{
  "num_hidden_layers": 8,
  "norm": "rmsnorm",
  "norm_place": "peri",
  "rope_fraction": 1.0,
  "attn_scale": 0.0884,
  "bias": "none",
  "tie_word_embeddings": true,
  "init_std_o": 0.00829,
  "weight_decay": 0.41,
  "warmup_steps": 510,
  "decay_fraction": 1.0,
  "max_seq_len": 512,
  "max_steps": 3785
}
MLP neurons of a small language model. Each row is named by its layer, matrix (gate and up: input weights) and neuron, and shows model dimensions 128-255. Each number is 128 + 24 x the weight over its row's rms, rounded and kept within 0 to 255. Numbers have three digits each. A neuron's up and down rows have the sign that makes its largest values positive.
After each neuron's rows, "fires on" lists the tokens most often at its 100 highest values on Wikipedia text that the model never trained on.

L2.gate158:153124155140082113133159131113120155085135093130159109160148146103131176131118137126175151146108144137071141116105112090108140088139088102135119129142184143174120129118077096134136135107141087124135120177110134142165120107141162048154116145122117111140129122140107145135086111104086151136104122136131104186126137157122119106116129139117112113137099110124142164132141134135147143142143
L2.up158:153128149095130127120130109189132141146118145094114142125161118094112112126110149133125132084129147140118129116132150160087121166098102153139116120123130130112147098124148161096102084144151131109140137108106135163147130108141147137109100120146121114129114140152119139138173137145167146159123083141098102158120119159106107128092114106110121131113090166131071113162102080134170159093157
fires on: ";", " and", ","

L2.gate401:185147105160119123162116093100113138120114096155130140083106155126153128130126085124140101088085135160142145146091123116132089118102095128094148129111157183123093116134150149166117134115106143084117153150111122139093130136094114041152091115131138101139120109156137112112109127140101171151128132155114132109142124116127130160122139112160169128134151151135095165109113165133109129146106
L2.up401:111160147130109112131140157151118110133129142128132130132136129088113116128172128078159099105134130120107169161101122115096125151131153127144149120122155128142129113119180175126166172121146106124147134114133163120142144113122121099138102095133114162133167132143111150119135132160165122177151107144095080129097107113101123148129101136171129166103121123134169096107157151121100118172135
fires on: "y", ",", " "

L2.gate272:091122112126147127128081121127109139098094135123141105138114141155155154111117092086162113140129107115099120110105141128122074082131128137135128148076153087123127155148153143135138134111142114156112129192111120136147109154110165117128135095132099079121141108138142097114120112179126129165142114130160085122146127141119149089140110103123145157132122105119151143140156120135134145139140
L2.up272:096133119124118132145092129156165133143083140126103119103119113156147138113159131146124136143099152109121101124077099150099091133161164097159121140092111119135117169113118106152138117085104165111138139121146140135169130134135137134113142131168125135165160128129152096076098139124097105166131130121156112127123107144120117139132126117110147128111145100133158144147123152148103110102154
fires on: " Le", " Re", " Bro"

L2.gate102:152142145140095111115088121092127091114139131118126116107119142065098119181121084110137155107119152135156121121106131097126149120115080126112117084146172107098120168119115153088131105132114095123155118126122117123109142113115175109140097113126123129126144125129155110143114110109101184088123104146095094089093145117118124109126092120107152140135133188141084133094152141107111112137140
L2.up102:163126125123118194113090144127111144151129107141082139187144128080114111094133154122105129137148156148143172143109089147121085130166155103163122107142138095099133136124154085117155119177141137129127132143126160142127146138189166168071138160168146117108130144107146094101156111149165131152120164174165144141139125098136141132110135124107111092101088114104153102132127126132112094095141
fires on: "}", "2", ":", "y", "5"

L2.gate82:138102161157128111126109113136114106094158105093143107103115119163146138148145095113138121138137176117134121112119140119123097167133149143145118124188155154111098131174111125149137145143126082143103127120145123147125117115106129157067117133163127154128116143133129110131128143144143153136114178119095121168133126085086115091144120151125083110118161144128147145118113118138169096123107
L2.up82:161098144143082082127126102144158144114110114161110164125129124103118129101093134103105142144148117119104100142158108198148092130106132109143137129144125133127114147162125156067109124141147157103133156088122157115128111113142123151149111109126131132104160139095156116115136127130127133137104096083115135139137100115174169154126117105138132090131132150149134124122147101139144100140111
fires on: "n", "ham", "town", "s", "in", "cast"

L2.gate125:158119175162116133134095082146117157132123138106132151127132108125145159120144126118133136135141101125101175111100164131114107113087126140189104161139166139125156136141098083146181161149159120135138120136164106145123137159132141098113087136129150102108109115142107090112135098144121158104142148140148080154129106096115133158153154156125109122058141182156117110122123148135153070113117
L2.up125:148133161107154115119123159139132139132096124118169141158138125118165144127127142135110155094138159137131146052099159104117150093162083156147131120188135160111129114135120127147145130124116116105123148111118107152181174093145115117122099161060120094136097132131111187164102127116114127150109108134155079132141083125116136135140078134149112143105109137104107148100144095129112123149163
fires on: " Sh", " River", " L", "ke", " run", " of"

L2.gate483:156157108120101103116137115152133072118118076118090123150124108116093114076118127156160108101101102143076137124149138176134121158136121121128171114117082188110097135104090142163092120155129140132133136144095178135105113115120125118123083124152200175103157117146123113128119175113121103105121158091089131163097056112109170125100155168149105075113106163122123123152131141134114137146128
L2.up483:130199144141168137120156139123114116154142137122117136078178124110147108162088148131112097171132105146107161128122112147142090115118117118138155165137133135138102122155139131164137113119116149126130124111163137164135146109116154176131132143139093099147129119146127131109129122170128152113134172151108077132127105107152151098097170149103117113137101180131142127098140125130145114168191
fires on: "g", "°", "h", "–0", "–2"

L2.gate200:181082157125095107135165127094100090149107188132162129128147127094096131141136141144134152091115109106145146082121104137104127103113153126115114151148146085108140161156127106154153106134088120143124131095098153144135075147104154145101129100117125105094097171056132134147091115095097113097116135106150117120104141157097118133142130108109167108120138118160086138129159141124111141101135
L2.up200:167151107140113153099124084125138129143119137116135136171175129111120116123129159113150124130138127157101159127113103175089167156103129116139137142132104133164118143162147121146104128089126104136072096137153136067117124201142120148124143157135113128112123144123130133146126100115101125144090103101126081104156113064129149154137106121125136096177086139158150118122122119100132148119090
fires on: "."

L2.gate691:113115147159112129125122180092100137066175113150131132153145174095097139132103107166126123112133145166109115131140131141151128110123105154120138157148109130156089149104112128140132117113128134118112147117104128139138117116115148115115127129145146144091130148121144167148084129111133119120125149159112143150128164123173145134169163134115088141134159140107105156102113135107165145113149
L2.up691:145103133137168165117118166165138109137134129136136127123127178139147068132150087127106114143122132130082137148111128159175124092135103151140141144107137130120112168103182124087087134084105139108128150116076124106144148116124127132125154145139147166115137129142139144124094137147096123127147125100147132105086107129138116103081137123142095065129134136113127101143137108099115163124130
fires on: "s", "om", "g", "vel", "ctor", "04"

L2.gate357:105106141121076117120104155138149120068107073094104059123134104148123146128114150171132152147107112078125142132096119165180126131093115144146138122146123092108118142102151137130145182141134146134134147144104081097153155135129100118118115150085098104129091130136152158126092167148155123111123118080114165162109095132148098085116132147133119148158153126096150092125117106199173109134096
L2.up357:114103124102111103143120077078110146137134129087134165155138105155131069168110132093112152159143137130097133145120125141171067124120125080140116114094122127094154123160123156127120144140135125170173142141129125110103095106119130078142114107117115108140142134060122146091146123122108187146176080153173120101121119181118127156101163113080105096138130133151106143174162142155122072146109
fires on: "s", "n", "vi", "ight"

L2.gate458:154088134132113107130160136161108112122135134123117131157129112149149140102107098134132105171143158144145091167163118119106077140108119134114112132162109140134139115151112166149108165134144092152101094117105145142141059098121137147134152112153132112092116163143115130111125142160137083144128191131135122122131168142094110141088095094139148140082122181147152134161123126138087104111136
L2.up458:144113127139154096164080140090137133137120137096127127076151107167085129124109145147139109169139147133161161151128151106120152128181125119128171126114135146133141083105141140127118139107114111156151178108086134140151106100113096116116151119133103112106109165130163114119130136141140121121085194160126174157101119156098143120127140166123112193122114148113162078140147079142096169103150
fires on: " been", " were", " are", " being", "%", " its"

L2.gate514:182124159168153142113125135129100151128153154136114155170124113112117136115165122206134108147120158101113132138149126138114108123139127121116131115146147139082109118108148123102121127119131098156086143116127116101118158126160128158114144071086133100076156170137146111110085191194134119147142116152145090167103129108146085084173150134111095130150113128110111135145138092123146111135117
L2.up514:100120144069122168143072111155109141137142165115173162090142123153125113145081158162119105152112123154124110146111121124138125100141145179104110152096128168127120068123145139094136143163128131150097113145124112161141122126150095176126139070148155049129100132135070166119124143160111157125143127157148129089124114089146135105162166143102138100068104153123148096167140135150163090130121
fires on: "er", "ers", "re", "ker", "20", "s"

L2.gate323:103139160123115126116107118153126134089125132169116097128111156100138155133089132111135125099148138113086122112145129167144129115126107142200132080129136148158172092115138157102134153173152112135103124135117111166173075125159147126090091117154114103130172123119177153117182137131132149138125104138151075136166134113098145129076146114165133146126142122110115164157098129130149121153114
L2.up323:124115153119133129109119087127137126125086138137149118165140140154107134173086131084147127138107102153124111111131162142177107122127147126159131106130130156134170112105176173133136104158183140159141131139119127137100130096170147146132126100111095119087124097174114100106161123133116075120135132120140141149112148096120113062107139130112125131131132165105195072131111147083142089146168
fires on: "house", "8", "7", " House", "“"

L2.gate347:144127136093154109158115126151133116123163109105162127140101132137151114123125105115133091119120159104170110144177127116135096128138138119137124158182169123150113116138095087123076118161100156111134114151113134173126104098174109108157166139139153130144128127102094141121102168134148150140121080143118127119096136160120101132145130161154102129119152135121087138132196150105162099183103
L2.up347:116148122141111104154107097156182117144132144133136141112135119115125145136106163112113095113139150155135106105163105148106127124105155169103178157140037136151110132145116157165105100132127151070076126118124132116138116117108123171175126141143150158123083134118160077129118158131172132110144109074173129147129094124127123099119118095052092071122131107117146141140137149111150132095148
fires on: "re", "s", "in", " the", "p", "ra"

L2.gate204:132140105152102150133139135096132086141141135142119140146166103117164159152130144143169109132133165114105103151174136114134138109154124145087111102121104112128160102111153116124131121103099140129117150152151164171160132111167175173129144099154115151119172105097114091143106130111127135105090126155123128145121142172127117184095136114126087126128139128123125140136103131121138122120069
L2.up204:133130105205138144127132097106139115129093139107121108137161165112147165110105118170088128129109155150092116102133092125143157125113136134155128086128103088154139103115143116128104155175127126136117123104084147110179126127115166137183117158106125111099117170129118115115089094117133099167120108146142171099155097151124135108113134152143149140079124105139144140143128156117118086127146
fires on: "ni", "il", "co", "ci", "\n"

L2.gate638:148156157124122122111097141135130117121131102117162158103071122117135184142116180131094150106101124150133141104120123160133122114157116112190140089137076129152106135143091119148122111126113114140126097106128138162092120098107151166145090137161131171120165085100099117157128105088153103121115127156121190133126109095095098119110131125160150087135156155111135109108123160077113108112128
L2.up638:129090094135131103147179142151135110108156118157114100119115110126173132105145115140130153090129144085095093126146154140142135145115122129126107122106121134114148159119181143077174105107159137119139106128118078130151141099132139132141093166173161197147104109145139124139122104144073075117086148117131091118139115100143141146116127063108160126135178121131121166116103118111168137117120
fires on: " of", "es", "ic", " time", "ance", "s"

L2.gate582:173137142171103141139152117177131141126148137164130111162131115130087089153140106113126113072083102124075159151135143118089103095076142107121106146118152111130126140134127132154120109124158132198129117144154135141140129124119108118109140083142144124119125101150126132143089114123129172138134163112128139150111162166123128168159101109168113167165120099131090137139116132144161144129135
L2.up582:100135118116134139061131164119135158162152152130104123119136127131098109181113146109121097127116127157125107168137134149106125103134109144114131147170121107185115129107138120169119110126127094138079113129122143179142141175147107141106119126125116133156121165130176119115110145118166083169107106166135160100117144127134125095082135164104083134129131132155128125121101127123158113160118
fires on: " Col", "0.0", " Town", " College", " two", " 14"

L2.gate276:083164121098104104143118132121114129093117117155128102091169082120122159136120131134136146142105142109073123131119092116130101104118097146150128101131143088132103123146126113143124127088130083112150091129109132160140117122166105109093107121120122125118128141112156128094118132137151155150096134114132124134146198123112138165183142118155144167089130114128158172108097091127122170122102
L2.up276:143133125069167101105143111134152111116100157113145135142113129138131155105100131150123112136132180093158112152070118172090114129146134118105150138101178093154101136116119118099127158134102137123117159114157093131115153091165145166140116122112157147141132104085150139150105130135107094118100126146126128119094171099137140111120137072132162134135118127125169120125095112122101135128126
fires on: " We", " O", " we", " Re", " Ne", " Le"

L2.gate310:132122089143116113110143094130134146129095143142143167124131119131129104157123145141175153105176141130138091087110117091128099114106065125118113056118098127131152106090110110175111194110158172135147113143121144153135133088141111082110120098083128127127112088142172086073107167114149137150127101127108104138133142115088146152122106120158143131145138118130153153091126104110148132121116
L2.up310:101122151122137127103166117130125138185156161121110153131121132105132073128121154132140166110152174120113142112140143148129097103184156119106119110141159131130131086141130167190133124120154125136129143131109136150177165105114132135118142165133124098157124141145103097130100147160089144131150097142128101135109130102140125142094105120147117108130122110112145079142188121126116166090128
fires on: " re", " main", "de", " pre", " p"

L2.gate335:144146166170118118145109160134152100111116095118146141145156086115185131132149094133163123125110149147089160143096140113131140141120106121125120150167103087096115106093102112116088151118131118129097121134091117091083091115145119120128102102136131193138140147126182147129106185145104101145143126159103100144136119115128134123119147134165114111099131141105137105085158191110165089127156
L2.up335:124167108110107114139149117106116111098116126100119144132128122129123121082120171089144132119088100140117124069138127110154091149101115139148103146130109134080155155119117115123121141124143139156160152138153153143122099118151131140119092174174124153123090120132133160145120095119124094138142144145150127142127167119118150111106142167103144139107123166109125142104179137123125105136170
fires on: ".", "°", "mm"

L2.gate141:155167103171130134123166114124118123104140121126133122133139157109124197148136142145166111152137149132102125102133129117128110106119137116122113103119124125088144164122129119164140142128146084186126098167152140107108123134112123111126148107138141162122142157145161096089101124095130147089125154091094102188094093126112115082116178099092104135124142116132107111106115169141135146108139
L2.up141:098099102108158183105134107134124135119109149139135118110141120072117133174160122090117139138137105124107164163111094109118133112118135109105121119079157112143134137126182119086113103148115084154073148083134106097141134116137126136164144124111109139162142170101128118072137076112137133116121120150121134153108133173116132133095110086140129173127168108163122121114083157134128110133093
fires on: " (", " |", "\n", "co", " ", ";"